config.toml
num_hidden_layers = 9
hidden_size = 448
num_attention_heads = 7
num_key_value_heads = 7
head_dim = 64
intermediate_size = 1792
vocab_size = 2048
hidden_act = "squared_relu"
norm = "rmsnorm"
norm_place = "pre"
norm_eps = 1e-05
positions = "rope"
rope_theta = 10000.0
rope_fraction = 1.0
qk_norm = true
attn_scale = 0.193
bias = "none"
tie_word_embeddings = false
parallel_block = false
extras = ["capped logits"]
init = "normal"
init_std_qkv = 0.0245
init_std_o = 0.0245
init_std_up = 0.0245
init_std_down = 0.0
optimizer = "cautious_adamw"
learning_rate = 0.000564
beta1 = 0.9
beta2 = 0.99
weight_decay = 0.21
lr_head = 0.00353
warmup_steps = 476
schedule = "cos"
final_lr_fraction = 0.03
batch_tokens = 32768
max_seq_len = 1024
doc_mask = true
train_tokens = 266400000
max_steps = 8130
dataset = "wikipedia_en"
MLP neurons of a small language model. Each row is named by its layer, matrix (up: input weights) and neuron, and shows model dimensions 64-159. Each number is 500 + 25 x the weight over its row's rms, rounded and kept within 0 to 999. Numbers have three digits each.
After each neuron's rows, "fires in" lists the words (lower case) most often at its 100 highest values on Wikipedia text that the model never trained on.

L5.up379:513445468496541506452495504490497530469487508519478520498502531477463499473517554505476469487467462541495504501522500504509485522471529488510509516510502541501468521518509496490539467492518466482525539502539494520484501527501532533502502489495452523506497515533491460525510527502528517513
fires in: "of", "among"

L3.up38:523516480522479509496533484530505499499509486528524519534555478501457476513472495540508496474466498497490498500489452494494487461493488520477529527430520515494529518489544521504427463503519488459495494482509506497519474519544532476455554505500466493516516505444522424498454481479480503513
fires in: "at", "atlas"

L5.up747:461494520505516451456494511540507492493528505504511526481512518455495468527490549492524496508457506510524517524510470468496483484473527473517550508506516496506469513497552451495484480506491496459490479495509476465496468516493502490483545511442504508526511469458529503466502482512512482482
fires in: "a", "at", "during", "of", "after", "through"

L5.up570:509485471458472534488464432527515454513478515482491500489560490501520518526503513502496486491503494498499530547538540533498491480488524548483494531499478471538479535514512515512534544526477440448483521491510464504506528525526526493478501514462513520472504476515504485505527451486497514502
fires in: "it", "years", "date", "today", "him", "death"

L3.up461:511521504516528479509489520474503512504516465529536497527498538485470440484516484503479462497526520510545535460486475496479517502548509503474488529438479507466494486485463487490555447519484523491495489545501466458505532565442501511538466492520557508477473451494499489537486530486457474475
fires in: "by", "which"

L3.up164:532478506483505488490499523510524496536428499530468470511509542473508509527507490497505488531480474521530476455482485489539544528487506496503504529488506506528522488480490478498513530537537500537499486497496480507502525514479504527513532515479482484510479521479517515488540504507481497503
fires in: "2", "first", "1"

L3.up537:471495512506521534475483442510533493483518493528495524527501514483462499548498524468520487448478484529536481526535468537479516478439479481510516519461526504489506483499479475496511490531512529524526499490476489529504548503527489547486488478490506492519504511525524438545545491506489481480
fires in: "that", "vietnam", "this", "same"

L5.up618:519489495529535487461498493530473455480484501529452448517506513517503525489548514535528517491474487519482495524494498470490498509500536491460480520514488480526483503494536471468475514480490481500534530546491482566464478485485502538495495473508513519522546497509559484527517452472509516494
fires in: "during", "of", "to", "early", "his", "by"

L3.up673:538510496516471527473489497513516530471528537477484467494521458467470492455475495499509466470475487502491519509495529480451452520463493487477456499504508495545519576481510466527476534520509483475531533515500501524539487494484463476525544491481475483505518507471524487494473489497534499519
fires in: "time", "times", "connected", "contract", "degree"

L3.up641:555501491475481493517536498542498485510443492500503502519497558494523497455519479517507482490485493442547481483539532501493495495497504496458497494467522506507545528472526470489479474496512502522497533472470509495489489495433502548591512471482475494473521448486509493518515532481507519535
fires in: "and", "candidate", "digital", "students", "parents"

L5.up764:538508457525538518528545524532489476478433536526478483496495496490473541496560510511486519463531498483482499509480448528477466487458485514491536519487538523493468471510507480516496472492488505447501467446495534549507525511500499537557492510505546528513516512525533524547492456513502475525
fires in: "that", "which", "it"

L5.up968:503550491498478467500468442495498480518488528509539528537482526440512466478478453462491518512457454517518515432481510491492454511500472448517523522481480541548482531496480446488532507475484489518527523480513485518477484481470522509455491524466462448479470497506520468488503464479575459485
fires in: "of", "deputy", "commander", "chief", "merged", "religion"

L3.up1168:517499486450487492518485460515517500516467478470471533531509541482477504533505455476472510497489501507492492502483519494522504514492503484502511561505520494498450503485503528474473462520497477530523515496491540486470457515467476506479515492473483462489460528500511482574541518496483483554
fires in: "name", "1", "this", "named", "died"

L3.up1495:517458486521513512479487462521484485486478501537524471535511525478509497510475466523462472424448484516504518527521501487492494496495505460485486513470512514481536469523506478484512470523535522478511494477541528493472509480485459453493512473496467531489471504488482456477488509504521509461
fires in: "white", "one", "fellow", "faculty", "two", "blue"

L5.up1308:523499523453462460502474494492541482497528481537477502489526544525487532494486508509503455479482501530455454561504536482532490486502478530501480512495500518498498500481487528487492433504511513485456531514503440468496538496522472495499495477464465502512576449470474509488482482450556530484
fires in: "as", "years", "elected"

L5.up240:529529467511518469479490521506532486512502506510511501513489491498480502498460475463514494546475491553529501503482519508491472527461478514480471528477456512490493544487544477489473487552521447482518500514545471443484532532458471540471536459491526550475548506496487499516546519454519503570
fires in: "with", "within", "included", "among"

L3.up1435:489473495487499474534507526513564489495487525514462561511502519485524499471502512472485494479497493554491496502533478485478504525453457465495504500507519546498493497499493480497497495481503526520552529520498515517525464541466488547483511495507500451489495482483471458510492531568495491486
fires in: "there", "fremont", "route", "frederik", "rock", "robot"

L3.up1101:473487475464538533495510510511525485493489485517528467507503464465488515495484516477512492477513524480518478486498494446466526535498515479489474520467496507474488508535490509510485472499502460510536516468478508525499517516496490500482487493472479493511486478512477500532538512481514507476
fires in: "university", "career", "carolina", "world"

L3.up1223:504520474454485533501532517553520484484507526515451482481515544457527470511479534560535506511494498516457482497496515496496510572487498501468476521483545497477534492475531475504489455451464489465500499478459526499496487529493555499517486465469517476464508501488479489503488503500486493491
fires in: "an", "don", "any"

L5.up1401:534500507484515515517504504505497498477458483525489466518488509453484492475466526535488475506524476517499463512500523497487456516465550498493479500508504522510507489492538450480506548489506504482498509482515494526501489488471488508508495526502445522450494505425519434500472514505505475537
fires in: "of", "in", "feet", "foot", "an", "diameter"

L3.up1294:501485492502471473504525470469520493527517508554510495461562465468496492464482485519546492457490475508484491514503518472505495524494497509508460449493518489560509531503479508519539492489497487499520572483476457483496510528491532474503477480481525527475487488466469498534485502504487474472
fires in: "as", "by", "preceded", "founded", "succeeded", "signed"

L3.up643:467502525475508434488525505479513517514544491486502504492499476479486492441495540528511490472480470516486505513524551504502519533526501484508494469521464493477495484474495474464523467495512478501512465519503487451484494456471508495518499463466537457505517466484506497498509555492479487462
fires in: "of", "at", "in", "attended", "from"